Part of a small language model's weights.
Size: 16 layers, 4 heads of 32 (1 for keys and values), MLP 640 SiLU, vocabulary 32000.
MLP neurons of a small language model. Each row is named by its layer, matrix (up: input weights) and neuron, and shows model dimensions 0-95. Each number is 128 + 32 x the weight over its row's rms, rounded and kept within 0 to 255. Numbers have three digits each.
After each neuron's rows, "fires on" lists the tokens most often at its 100 highest values on Wikipedia text that the model never trained on. A number after a token or word is its count.

L9.up379:142138091129138145140150110169147103136053070141154126114140115115169114157132169138173122087146183153119172110130137100118137142137116133124086109137122123091194141110107156087096174095136155148100136064158095127109173132102169109124113144144109117145178126121133142148140118100059150128
fires on: " they" 48, " we" 14, " that" 13

L5.up411:129139216087098125111133119111160129153142098116147096093128102132108126112079132120174100052133186129022075188143097146122088117183109133199099126147134117200092167158178084150139120121140132119172130186117080084137121127112163137152139099147128128136138133140098113148129127183132133113
fires on: " years" 17, " by" 12, " Saint" 12, ":" 10, " of" 7, "," 5

L7.up436:126169095141097092112117098141129156089124133120106114129123158115113149146155131111081172149104166195150087122098058018131151114136107139164141155142121109142143163155063138112150133085155155120094146113143126105146092164115131120178164155124121081165150141083141110127059160101181202146
fires on: "\n" 44, "s" 11, "$" 6, "." 5, "e" 4

L6.up39:162191098103137090137131107165131102150110100135142163090103108108141104076148129142142168094115147172208158145121111125142074127083111142109140117134132157119130099077083106090143126117200184148126114034193136063129165172140090121096155087164127174133154132081074160109179101093117143093
fires on: " there" 33, "\"" 18, " Preced" 8, " by" 6, "There" 6, " Succeed" 5

L9.up107:157142071137086157147086092174125167150111092136137135084127133133139147149108155126137198110164141078118158105095105101153143148118107088109125079162146090119139057130141146114156116105160127124086125051196088121128129148144107113102153124145114122130143107142135169177149138114092145137
fires on: " that" 86, ";" 8

L12.up80:129130116108164114149162122135081089067189060140168148107066130123161135157137142113134118084186130096105135163131113072101139061107146114100123125144173131149139131151120092132121124118147133146060160170091100151133155074122113196109141132113150094095087108107152143142169066115090177132
fires on: ")" 34, " M" 20, " |" 15, "M" 6, "s" 4, " " 4

L9.up247:165169167104112184109100121100135126119146186141148169087129162077101129092051126088140150154140145120104171152164076122193082159127139104147125094112212165180083113138157124104129142153151154171113095163106117128166072104124087120085197123140106049136119156156121133185128162108156176183
fires on: "\n" 59, " |" 21, " The" 6

L5.up385:125133195112136114139139133108130175107101121116172085183141150083152160134093092123147113100115129134105098128104166116127175122126168113112139152114105156094147032135183129100097153131132125185144182123121124098106109145146152160123113181085171170134162113191084126152114154217109130122
fires on: ":" 18, " by" 15, " of" 14, "’" 5, "75°" 5, " under" 5

L12.up250:204168190068140164146220077114147136156148105130131168127134143062169148105059156122162170120124151121119154163140136124155112166106191158144133110194122103172124147096135106133178179156148089140106162099136167101167130145114069121112124085120109175134168148131086140129089116152124082139
fires on: " by" 30, " there" 30, " °" 9, " he" 4

L3.up482:094168163185141025117117103134160094135098160105130110129108121104089148070178096140116146105102116113172086145100130126153107165085144136110138179137174142157068149148121067133175115168153185207156111076152071065124098179133111069111138154110129127121055149109118090143146144083225135092
fires on: "–19" 23, " of" 13, ":" 11, " to" 9, " United" 9, "ed" 6

L7.up309:169163111095147093125109080119111142145107062091111147107130135066125114148107161121100161159165145156120154087128101128143122152079140130134121079160125195102103094155125111111125116105176141097162085114169085152113132125150054198113146095131102145113143161089113137099219148180105118146
fires on: "\n" 32, ")," 18, ")" 11, " more" 7, " by" 6, " Preced" 4

L4.up405:168169182108164099085157102096110155124165137138165109199125183100082159100150136172103070102244131105095043159096180123117109109084176125095156143112136122148118153149182129102114122076106131171137155126089135136102081127139106125139127149100119143136164115158109129182120132172211154082
fires on: " of" 31, " at" 12, "ly" 6, " mi" 5, " under" 5

L12.up540:121170159124189117101145120149155085154120150102176145113131133079174056094097126117169116090154154065165066151149140098119074119203145133149108139115116085162168142098146118118091111139094160142066170133109161187149081165112157106087101067135057150123138152112081120106139093099153162107
fires on: "\"" 52, " there" 7, ")" 7, "]" 4, " 1" 4

L3.up299:132149093099140138084201140136128145156183177086091134114132124161110111129121081122143158160150131091131168127192111154065110103200124098161118123073114114152065101124146145163156144147145105149141130143139187123124115151076132144103109158124115117134145148070160129128122152155168117202
fires on: ":" 21, " may" 12, " I" 10, "ing" 8, " both" 7, " family" 4

L6.up188:159168146151140222138171145124149144129114149065148157115152144103159137165124153165126124174159137115153138131125088133111161134151165139091137160109148135177184120214181190124164108175191138148116102111140142154185140074116120133161195143155112101141067154126143113171112154122131107071
fires on: " of" 23, "," 19, " made" 11, " became" 10, " as" 6

L7.up156:121124087087076133131095124072120109122113107154109159096072129110098093140093087082154183158107144132053136128163077128143098136120123131135098093175156187115089135159135090094140140117080152123113089136092106119158144081129099130121158111127122090142115229118133097107148128097075123186
fires on: " |" 41, "\n" 12, "====" 8, ":" 6, " of" 4

L7.up487:168095134115112159141087105143119087132094066134122135089136144172122125168084178090129186109139174120145209110159104105133163152121089138139128104164141141138118096130112101144135135146112131112176082151169104121163149080134127131152167020146123084140139161131132155115156162086065165164
fires on: " |" 29, " of" 17, " they" 7, "|" 6, " *" 6

L9.up448:100117103130108126094147126185118173150080092139168077141129115114099113155187136124140094150144124187144094090129145133141109133137134138104174149140158092193146095143154190132093117138145106152108093150130114184154071175133117215185124146096124178110113100114164126176146146146123155192
fires on: " that" 26, " of" 24, " \"" 9, "." 7, " =" 6, " saying" 4

L12.up532:175180206094205182125200106135137125131152105163115079113124099135150150106081141114203128117120167141126163171171163069130124138133149153173122124170127158169092132103183082106117161144131060173156163131127109112150107181120140121213171057189157145146135131140097132119114131103178170113
fires on: " by" 39, ":" 28, " —" 8, " °" 5

L12.up443:209111128134140124167155120109122184090202148141142132106089123098194079111059145137126137117106210058131117126118159105055164129147145134076129113145155104109124127120064104100090176093170082140122129106071126156163105111097151112102139125099124108112098085149122102151144125110121150166
fires on: " |" 66, " the" 15, " " 8

L13.up595:124159159087194204137119104153114126134064128095142104153121089117136059135085129083156129114111125118158138082182139066105133120158107105130034126122162127137091102104129129139140117133154161148065118107143175117100164145102212091134123075125091170155154093181132090145149143124144172118
fires on: " |" 35, ")" 10, " M" 7, " there" 4, "en" 4

L6.up632:115155142225160193139151114130113155146069111100114118121142102056121124159162174143079125155138153133204135085116126111114140095138141147064143118125128142126176111148153171156134085154136145136112069088123103157137127126125103127142153167162088144109099139165161152156118155098143147113
fires on: " as" 32, " of" 14, " that" 8, " general" 5, " by" 5

L7.up621:157102126107122021170099109085094127085127125143131112112098148085104101172159173121123094159147119125153063152083132107130147140134126107102109129139141108137154182120069161079146162100152137167120147088139121109112117128093134127143174132123095113158181095088122137082067151112197193100
fires on: "." 57, "\n" 23, ")." 9, ".\"" 4

L3.up459:145117099153160116182115095147098108172171128140145134137084178100189147127116153078143027115138123140141104147130183129076157146097101038093168161164115093125101171073127135097117070139158122122044143143125114188127137158091127134152187112073108173087116127116109122118097118126126123146
fires on: "\n" 37, " by" 27, " of" 10, ":" 7, "-" 6, " in" 6

L5.up466:108098120149066133154108120164123145099135102109084159126148124073166105190086145122094139128082147121134128082118082120127128148139118136141125072149162088139184069138105127183147093086110110049119055105112096196151143136119107129118134110169071124113090108147150096098119128119091090068
fires on: " as" 41, "'" 15, "." 14, "4)" 4

L11.up251:168140168179147049129204114040145113053176165147148095156122127138140070132142146151106087158152146111138082116088118137112105112116162144114140109107095154138091128146131171087133127149154099186133168081085099156162133083139054106130141146110114114147132122081153099087122088140126129106
fires on: " He" 53, " of" 7, "as" 5

L4.up639:195118095132161168166125154146117111174189094127134140099144141119202126164153120087124123091150126087115147134138144180111104096095140124138222120120090062096130156124151144113082111111138136152123144128157099157171107133095103126109121108090115140130104113130117099160119176131068104154
fires on: " be" 31, " as" 25, "\n" 21, " to" 9

L3.up538:174136086112148112176106057135109135125152120154112111121140208095170129145134139061148083146165161141158075109100110083130194115107090087127157144121127073134110174156079166107111160124194205161061165094112110162112103121088141104138123134088125160162098145084104138136076182112140112110
fires on: "\n" 39, " of" 18, ";" 8, " After" 8, "," 6, " Since" 4

L4.up579:085139255080145124132095112129141156129116135176147130132097162153130139142113153083090098092107185194097165086144134107090171113200161144115168131087106125137138134127146105176102122135111157093179114184126107124115101126103168101170134095170154159141119135176077122114121106122132114060
fires on: " |" 45, ":" 22, " by" 12, " ±%" 9, " with" 7

L13.up164:173149112145165115125175129103111122123182118150127196091097138092124092139148107168121145181217122120148106123044133144121095136070185127149134117147080158164123133211091189146118098182130106108162209096106147130140135121154102134143128122117123104108096130068143121123155105100147124153
fires on: " which" 23, " at" 17, "%" 10, "as" 6

L3.up210:106170122110105141188089121135134144111076130131119141129117088143171107129118120122165158143090127130114189146114147093173170163156123074115116145140097145061155097106116107151120154105108142130101143105143152099089137127156098036119116064136145117129131158120126203164143126061108122144
fires on: ":" 16, " of" 16, " \"" 16, " 20" 12, "-" 9, " to" 5

L5.up103:153139107143115136092156131116103183067128165143122140080121143131155136168114130134111137072166136063158160130145070140089125151138132114111125142139148103183163097156168132113142113082238134073163138105130144215115133131116109129132151128090120135134076124147132144110116122097147108088
fires on: " of" 17, " as" 11, " Best" 10, "]" 8, " him" 6, " on" 6

L4.up259:128174220048102116097134131117138116129142150143114124117108128160160095160106165082187096039015197156086121108089167157101128076165127112146107132105152120160128182108182113147176120174120110093158136185185148141147101134109128129129100126129116206134119155126101114055170065099117086059
fires on: ":" 18, " by" 15, " 1-1" 9, " Preced" 8, " directed" 5, " Despite" 5

L4.up148:061141053163076165102075199054109151111103116114144118170072124168109098102136087134163143113106085129118139112139095142160073107040085098148086143119155142120144191174162110105100136043066093118081138111081058136145139153124127146091141126102158095132132142162145095168153135151103147121
fires on: " as" 25, " to" 25, " among" 13, ":" 6, " (#8" 5, " both" 4

L5.up34:108127085132140184155143147176105190123136157138091125143105115187114115100161134154175089111187110159171146113153192120117115116173129096132164138110077124100153028078124161133090117099146115113106244125133181128125139158124125084162121180205175141138151163137098184137116120111109127166
fires on: " on" 36, " Location" 6, " –" 5, " sequel" 4, " 1978" 4

L11.up510:155142106085201212119174116122110097057094148159145131094133147193087082167077143121095124119072142134135175112202131089084099077140132166133100112091124142180142133093133134160106162108117151176093115108133112174122136147127149120178144116129083119139131118171124125121172107099137102170
fires on: " |" 20, ";" 16, ")" 15, " first" 10, " which" 9

L4.up620:120167169185118164133128126113097086094096141088215141110153107140120080085120116135172125164105110087173119152170053121154083127097082110105128183123133183114083184117141149094152136082101153193146099093117127093148139142126118086098137172147170091133118198115127153195165191140123112122
fires on: " as" 41, "ed" 8, " to" 7, ":" 6, "?" 5

L9.up369:144081033152129199157098130143128118110128030154132124072155102198195116192114199122132182127154151133125121118119107104135136096186124145135099087176157075112187062093144162150060128100131144096131144144120114183071161103140095180167137126164096120171127125121148172128108118101063113174
fires on: " that" 21, " =" 15, " *" 15, ")" 8, " if" 5

L7.up408:136133105141195122138150099130131102079088144139159168147111119107163102122108124165129088105136183164154095165071125091142172156124088070166116125122145141135125159138131086122176121081147131092103199133016108138178135129138112154133139156134128060166119119087138100118072142112182181126
fires on: "e" 23, "s" 18, "a" 8, " to" 7, "es" 5, "ers" 4

L6.up207:121109160128072174136130083152121131158087136073111145070133114077118120138064135141094111132040144069157118110127098127111131120139120148163149128113125124155104093131096107169163105150115063095098023119121120119171089116112140155099123146076082122098052098154116085147122168200113123091
fires on: " of" 25, ":" 8, "," 7, ")" 7, " Former" 5, " by" 5

L5.up516:107127174113096130106115102141105170146140131135076158099085155149146117106089153098176093084046170116079152070126176113111123103135146105161174127096142200083136115133155044146092125127067108112143110198125105112116118091125130163129128144141128156135144145146099055162124119105128125098
fires on: " /" 13, " following" 9, " had" 8, ":" 7, " Preced" 7, " together" 6

L6.up593:160219198122122127135165095175129131165133178164139144099127147083097132102120123144101109089106122073225093159134052130131089164123113110132175184145144129173066129118122123130165074129149193156123086115159174105124119125115094082092126134114095117105080125087108139148136159179162136112
fires on: " di" 12, ":" 10, " °" 9, " of" 9, " Ru" 7, " Du" 7

L4.up110:117109010129139174118119082172110105126167139042135134095137114138103094094114080173168106244148130104127109128167180139166088111119093112120133114069166138108134113108104151128125142116099084138104113133083128096114124135113092138107118180125138067124173134095157134196133171161135179177
fires on: "{" 33, " to" 10, "?" 7, "[" 7, ":" 5, " I" 4

L11.up186:169132113125140124099155125170177076183140146121173108102112130204151174114142133128114152095083152093109143154193120139137126176066146109182090113133151138125134107129089169079067157154146117145106118099116093146097099118136124109130161110110139168120089130142211124141124121137095047135
fires on: " |" 99

L4.up629:082106152117137199134133128110117133095131145150128131130139114119147104146116182200092136138252148118185128120111130123119147118169126126136105127128137076152186112183107162144160109113170104095139123094061117216170146168150131160144208125179141137118078164129151120090113141080096092105
fires on: " of" 21, " than" 20, "," 16, " and" 5

L13.up134:177119146117185124157102136156126092154157189132082091122139121094110185200091120164134110110125146088171098131138177089147157190148112164153131112125096124115136127147137096108078143123173187098091016135084180147118131172094106100147108112077158144162121135098162160187128109127119132110
fires on: " a" 23, "s" 18, " their" 7, " its" 6

L11.up369:127127112086075145082147099175133116142135171068128128115110136097176174109138139145103151148132136104128071163137117123121083136104177123150119125194104110118178124093118178102101142159122094119150078133133122137079097125070119164106220072153098163138162136144220128109110147176160070122
fires on: "." 67, ":" 21, " |" 5

L5.up336:148078114110153098093124060131108128118119125186142148111101171101149123152112108136101108155137110106130158112134136167132147122092154161176148138130073169146095115167108059136106126117109116156109039115104108206123116140158159198147110119042109127129140108114164056122133138180137164094
fires on: " also" 28, ":" 8, " then" 8, " usually" 5, " originally" 4, " which" 4

L4.up433:106141124117108190143091144133110124120096140136154159093098128196125070165073088078196110155072167151118153108182128123114117121199133120120141125059140159146101101120142168128100144151086120104152138160068140157151131067071140113137133142141108086157111142168151134145141110150064146118
fires on: "ing" 46, "s" 11, "ed" 8, " to" 6

L12.up431:158142121147150081102161098047103132071219175133147121094074144124063134110140122132112109166223125140160141125139125136124103155140199144107175107155134152144110134214072171091109145105144100153198188155079113165091159125126081145145173099116134130139148167073125124125093140109120137160
fires on: ":" 25, " and" 23, " or" 16, " of" 12, " –" 5, " /" 4

L6.up504:182116107133211116179151132138133117151155117102111156122105104114133109127106112113147061095143133041110113178144092143117167126099079137166159141095111066123120146113148133122119131138146114113140089102166103238126153131096111186122156149106087155153110091144114164187126123099109113119
fires on: " was" 50, " the" 23, " |" 15

L4.up303:139164155129138168146138147140144154112137141132180103196149126124142136129150096192093126204163110109154127097085167139144145127119175120109146105171106139147131184142161173084096107123114098084103153097116144109145151155111090106135158154146135173115111138162122122121103151121148090053
fires on: " of" 15, "---|---|---|---|" 12, "-" 10, " °" 9, ":" 8, " –" 8

L12.up315:118121122130089139135121072116138079092082138142127226134103110049143105148154129158056168121181127126140171066109074090163157133115094135102162156113120126154161127128086197124165144167173110170135110083179150126141141140142133135121117116101134153120145142168153144103127101123090156089
fires on: " has" 32, " have" 14, " are" 12, ":" 8, " 1-1" 6

L7.up578:130150198112161101136212110129139122131157185075158099189197140111158171120171132188117095133097135090153112162100155135131143093129152122119174163125116111155113121157141197139183141162096131164131098095134133125145105167133139184145107138163140171120133085166119142126109160119228110124
fires on: " of" 44, " ==" 20, ":" 4, " book" 4, " appointed" 4

L12.up613:082123108131065177121086110184153127208142137102135170154071146087127166141160146186069116111176142091197122123114078118117165132078102160146202122103115111162165100194074099162161143103150120126125104082145154139155082145134125166112126090116116157073135096143140155179176149177131086099
fires on: "s" 31, "," 20, ")" 14, " has" 7, " are" 5, " is" 4

L7.up341:100131099147176122104166129092123086088131188202182124107113130141128116113150110140086125164176120106191159096171101117067126124123133154122159131127094173114075155131110131076127135116124139123154077110106102122145185118118149129152142135150192103130087154106120075019109117084125101062
fires on: " P" 33, " also" 19, "    " 4, " usually" 4

L6.up4:118141069076075180148094155083153111072141154142162193105128081146132062151104110100155145182113140117130143109170125126175111140189120096160118140101244116128161103097127164138131125156096089087118099154070145141147103101128090103124140141128143107129084157108118117147125144093104130153
fires on: " on" 36, " to" 16, "ing" 8, "{" 6, "\n" 5

L3.up169:123142113182090091140097142135175137093074134137148107126061120071150148081196108130133114118143081150116102139146107135174105167082149131112145172196192118112056128158114097097124151135136181132118130109151065092106125170136099155134113023087145175109036156095105143095147126095184113110
fires on: ":" 21, "–19" 21, " of" 19, " to" 11, " such" 8, " in" 6

L4.up560:074181112150101119098156187063091116102125146132157103174163122152142161088194090103093141102094097098156172109122128116132147160083098095106095127106089172103122186111135121097118104130119129096121162097067062095139141159131104103114153128104199195125151109152091118114131129079144080139
fires on: " of" 66, " as" 11, " Among" 4, " among" 4

L4.up382:217094124110160169159142107107106131088209171099121107070109143090187102164190118088138115131148141101073151164120112144121134131125109136148167129113128041110126190152143118106074101094126195120111145097102111160158132191039120127128165113065130192135129130117146098105101160140092155146
fires on: "\n" 66, " was" 10, " is" 7, " be" 5

L13.up560:144144145090110131149147150086183075188116184182102160111087145167107128162065129124140128053152101082119132184147133125160137170084179168136093095074145155109147103144139173092149137130156146112123126110114094140118088183146134122185108108064095161113138136091130186171105080110134093056
fires on: " their" 28, " its" 26, "|" 9, " Main" 8, " his" 5, "-" 5

L4.up217:139141255118161120148151115093143158128175140047144127149134137107112144142040095186153114125153155054125075143105094114112125112150170139158117147148135140155081088136132141145138129127163127176108175151080141112116101176129132097135152115138112123146179070181130104156115169170184128108
fires on: " I" 32, ":" 19, ")\"" 6, " of" 6, " |" 5, "-" 4

L3.up73:113137111125134159172098106134180176110131202113137134137104144077159137112086101148122139174119096085128198085120138119129121152143124102128150129147071200110090041153119156167135175151123118114088123114093145109174136126098061069153134086143171135126108123141123192140072162116189092163
fires on: "," 19, ":" 12, " Away" 8, " as" 8, " A" 8, " of" 7

L5.up245:144131142115150136087123105107130140163139134154138136138135116076120136155111147108079158146135143138121156117128186154108157111105138151162137061132077137141165098159096151220155133200134048130105058116140132156152103135127109176149140134068098141098088106110151108097095128158163169132
fires on: "-" 24, " or" 11, " were" 7, " (3" 5, " was" 5, " of" 5

L4.up328:170089105106126118153103098095090171121182150142145093126167170111119159065132177138087118145102163123143135123147112103141166174120171102062152075196148132148116153141104181124070146072120122174190135104114145139095077164049128134137098083147113187119122103101162094082113161079127156068
fires on: "," 100

L3.up377:163114124118139087115111105129119152107219119174130128121147129104139135121132128097088144142132113114128138171113147068152196182154149102164104141107105126134165163137116134113075149152102180176119076157139157143139089174036109093205199106076090178167075081202150113074123105103105121090
fires on: " and" 74, ";" 16

L11.up636:128153183082198097097190089128137130145150141061215078167184172115105159113106109109147063125121115120141069137165157141136135138123137114122159107154124124135112162143118152094124173118068092124182130179104129118171035150118083134121127134161155168120178116128070108104096144175151152133
fires on: "}" 17, " of" 16, "." 14, " Label" 6, ":" 6, " Pld" 4

L9.up480:123130191144164112113165106127104152134133152116171049191128162092169171084121111149163103101139117084118091168112133126142136137089165100150164179117103128117098118150163073087113132121086165182121144104129098112116097159143166151149107149135166165120140082172113110172136155158214128101
fires on: " ==" 18, " of" 16, ":" 8, " Length" 4, "==" 4

L3.up450:157075155116088109148162071107094146131092162167147152079159117119182114145075096125129106128095139103120215136147089148089161115162081107134125127067126130109126112108139060137089128136144127133140097162089073162131118112132181176086096154101116139128116142135105104138129134139050107125
fires on: " also" 26, ":" 11, " former" 8, " home" 7, "-" 6

L7.up545:087136150125146136139080152142128105110113169118148166121145138074118114128094133101110179163150142134128147132178151086142173216154116136111134137136092147079137143166075114138111136138152138140164118178108107116163127123163135043116129105154145111126186126107115174144096123104064156205
fires on: "\"" 19, "s" 13, "'" 13, ":" 12, " of" 10, "====" 7

L11.up303:159155160136190103162130136068159082089142134125144143082111097120144053144123179154160083140154192152141094163138122079088140112182151138157161131094135170133086132148119136123119132157108156147204137137084132150133133060151137092144190127118120074166089166099124114120134138124138139087
fires on: " |" 36, "," 13, " also" 10, "ed" 7, " =" 5, " He" 5

L3.up48:177182178131093103091153140089141115090130157149181154098116146120132102130143133129148114148120150177088073121104108145175072127073138114105102147118255142175072166121192107004126116144138159131127139116121129117140107085119115147120122127110116147135126160109129110170196107113146150092
fires on: "," 29, " of" 19, " to" 19, " Preced" 8, "ly" 4

L6.up243:168089082146133154120154129076077120129120132141132147072117104121152149169103165127099150177135163111096157101146076107087162110110162157096155140112130122127157102140136120160174090164141070114175053137135144172140117131174176148163133117173101080122135117122119098132125164143129124081
fires on: " of" 25, " also" 15, "s" 15, "\n" 9, " in" 8, " made" 5

L13.up82:141096122222054167121086152142101100157137120179117111124091124082115140121112108174081173113117132074116136093069120132191156130120150166165177110104072127170193095166017176139059116176175109140137153100118160160121120198171118141098133147093095147122159155079177167172084136141099117159
fires on: "s" 34, " are" 7, " My" 6, " in" 6, "offs" 4, " is" 4

L5.up149:152119145110111076145142121088128113121110130147151091109167144135126145115099089114106134159084156102089163162125030158123109105127104107181138143156191160129074231099138102182173152123157153156155040220114080121132122128122119133093111097147137132126156126145131139077110139140146087201
fires on: " has" 31, "whose" 8, " have" 6, " is" 5, ":" 4

L11.up97:146124133149075135099176115197122139218176124103183060173130138119109169089151166153144079095125114081189093160129135123143128139113119140118218083187136116154099140167105183117138152132158076121152144125118119135190091212141078172113122122114141206090135083118101153127116153191156121092
fires on: " of" 19, "}" 10, " #" 8, ":" 7, " –" 6, "-" 5

L7.up30:173163161096162143128168104147126138148164128060176100138150137128139116145101129154138089118140170175079063133114112149141072086138185125107150126128163129180114120092171152089122132131196143204106145164134161099124080165115096140126119127171091161148170120143104129159185124150164098073
fires on: ")," 22, "):" 21, " of" 7, " to" 6, ":" 5, "=" 4

L6.up305:140154136067102145136157129086142115090077149110139125099129107060186101185069133071131136126103179103112212153157102148131154136164131136158101134150142135146140110157147112131109139130069126078183082194071126163128126168143145135113132104103113153119104130146118150107140134116111115149
fires on: " of" 30, ":" 12, "-" 11

L4.up381:122146121058210101166103083135138124080154124145098126145097157167169085086181169130133098133157075105121073147116073142088154164136119100102109159121165074115101176094137120127133165128196122138115135098131130174131137112109100123139102139113107137094125120117098201168139122129119183093
fires on: " was" 19, " |" 14, " also" 13, " in" 13, " which" 6

L6.up366:148121150107142127117120068171122158159129111194155157124122115112115135104151136162063093159119124112164207114146191157102149123158112135147164155136047132159142069208097126161149098123228134117146035094155077118163141157136107110133142132130140094114092108084119147164105157157151179055
fires on: " also" 34, " The" 13, " of" 11, " then" 6, "-" 4, " that" 4

L7.up375:083185255158129126121134108099124126087142145115225134156212153058096133084100145153112069143170095094106091151095145116157126175144167135140170119131102146109064152121108145112097127114191129159174107122105082112144055126167124107086104178109184161105139139132107152161117113172139080097
fires on: "'" 46, " of" 16, "’" 12, " over" 4, " her" 4

L4.up56:081134160201089178146117177171097146159116134118111107124144084123159123145118143108090165151062123100145186130146061122130133128133059126155163110169134106145144174123130119164112127102134132127166059097138132154159135181117149134126148165177091108100049130152162144161114176123145097104
fires on: " to" 29, "'" 24, "." 5, " however" 4, ":" 4

L3.up180:063128076104127230187120152140145126107132082095095124123168098137100092114113158150129114122117129168101118132129120117160081106163128083182095090119175097065195165079144135137116114125115092085090113146089138117139103124084122170133097147140153133124099167085108110152118164126106113188
fires on: " =" 32, " /" 10, " for" 10, "\n" 8, " to" 6

L5.up157:137094156184076146137143132152168151099095106124142172116145099122158108078176165175150096106099136098195225149141098108101164103158084121123139058137115095133159166135098144117072111106135144119128100092135147162134163122115115126138119125105095108108069138120160145180129151059191139109
fires on: " to" 27, " St" 17, " also" 7, " in" 6, " where" 5, "'" 4

L3.up69:175127128089090114186110154098091143114142128097134126130129156095114134098138158169069121145156149097165124121114158175103175201118167139040149075166079127161168197085093153108101111146128143123171146091092095141120069138061120174134077099143124124130103067103157083096110163096083130130
fires on: "," 95, ")," 5

L5.up96:157107154094149104118152136112132159127111159133121115140120162126136138155059147123119078145112147140139186090111096168067107092151155144135108103140159146185104086118174101099095184079155137158090125218094108187133135094083100137158130105086096136150138160188093074089096118128105098090
fires on: " years" 16, " also" 16, " an" 15, ":" 7, " family" 5, " first" 5

L5.up240:123165154127164125111132083127108112140138147070170157128102159075116123089133140184110114135125135068216184103116181157139079116114124105078159176077176191107109144121167128149152140151136136159180060131120121058117128112113070122093128182142147101133146175094092100212121176142154120152
fires on: " of" 44, ":" 10, "ed" 6, "=" 5, " little" 4

L4.up523:137178197138134144144100114152152114087105144122185112105155150096090133123091142154121147168215109185118024190101144070165124147124166127113128145097121128119063091110154148071102138153126141166098178129134106073134056097129125100139121115137160155119154156132109148209128122113131144135
fires on: "-" 30, " of" 27, "ly" 13, "'" 8, " to" 6

L5.up41:131137103095040132158118172146176147076093134179082160125147140122186133160121159083141126117020165134079149115102142096115179140143121108110114117120155098107210104105128114159151156118107121092117143173151137163114126117123126107124103105086116161126153112167130158131132110091078088106
fires on: " of" 20, " with" 17, "\n" 15, ":" 8, " like" 6, ")" 4

L4.up499:118134089108126132109129129096136166131124137121161103199082163029122127138200153129103079047100160114104199102130176143073128061108165147124165110135121129152168138193154189164133168149116097155096110165118105180142133151094135146135163142108074154129120062151141084068081117171123147096
fires on: "," 40, " of" 12, " was" 9, " at" 8, " ==" 5, " St" 5

L7.up220:238182121055181075137152109101133118089157147099141129079149129166110104127112087162110125195212160162108123165140121149149089110128143090140129130131153183134079082111142149095146112135133193148173098174141123114126108117136116152135122115141137112130145188073112123091166163108201124148
fires on: "\n" 37, " animator" 17, ")," 9, " Candidate" 6, " on" 4

L4.up27:104131139131135112125134146097101123118125116174147131127155095086112121124155154113089137121089157133131115176156068126124153113176079144153154138149100130123117134167071171159238131117169154190195083178100120161126127184188177110113167113140161127118127138112165145104149163156187132201
fires on: " I" 46, " is" 18, "S" 8, ":" 4

L3.up63:161096101091084101149119142113091145092213128103143132151131172105102177133099151112154094145153225148146103130106159088164172189135145072108140146126084117147146167138104173080085132176135158154107106093156131151123123160014135080125140120116112163206095117118127150089087137117136096078
fires on: " and" 26, "\"," 16, ")" 15, ")," 14, "\")" 9, "," 8

L4.up401:142142176147148136102152099094173120134161108113154129183187133096109124097137189145087096184146131121147136110116169105146138105120151135137163132147127138129114157173117113113112118159149092131187087135118115126139100119140086132124146157153134182108131141107156119157099148086185125080
fires on: " 1" 27, ":" 21, "ly" 8, " of" 7, " by" 5, "’" 5

L7.up17:171071085152096110115133150090159130132135176188135146146123135132166136132140159114064163151103099069172191104166110118098161128145110152137164152179076110147119097161096129118143097134221133039162073123134154140178173061151095067142141113133154108127067084092124160083055150108133125069
fires on: " also" 58, " usually" 7, "." 5, " often" 5

L6.up150:116128112086157147133146096146126137095079117188160098113113112153142097125198137155121111135164153188170150101169126127113122111159140137098131161061168125152110109111165143117167086160082178145085093125162111135113145156113148149195184123139162110147081158107181089154192134114148143111
fires on: " \"" 32, "\"" 17, "ing" 12, " =" 7, "er" 6, " only" 4

L3.up237:181145162080103129137141110141155134098103165169155143154151160141100153107083096148146108185153136136077079171093142129143111130096181127100125143131187137183062103133151143096112175140144117212076139215132152158167092127144102146129129104051100143117185138137147116140121129158165127111
fires on: " to" 21, " of" 18, "ly" 9, " major" 6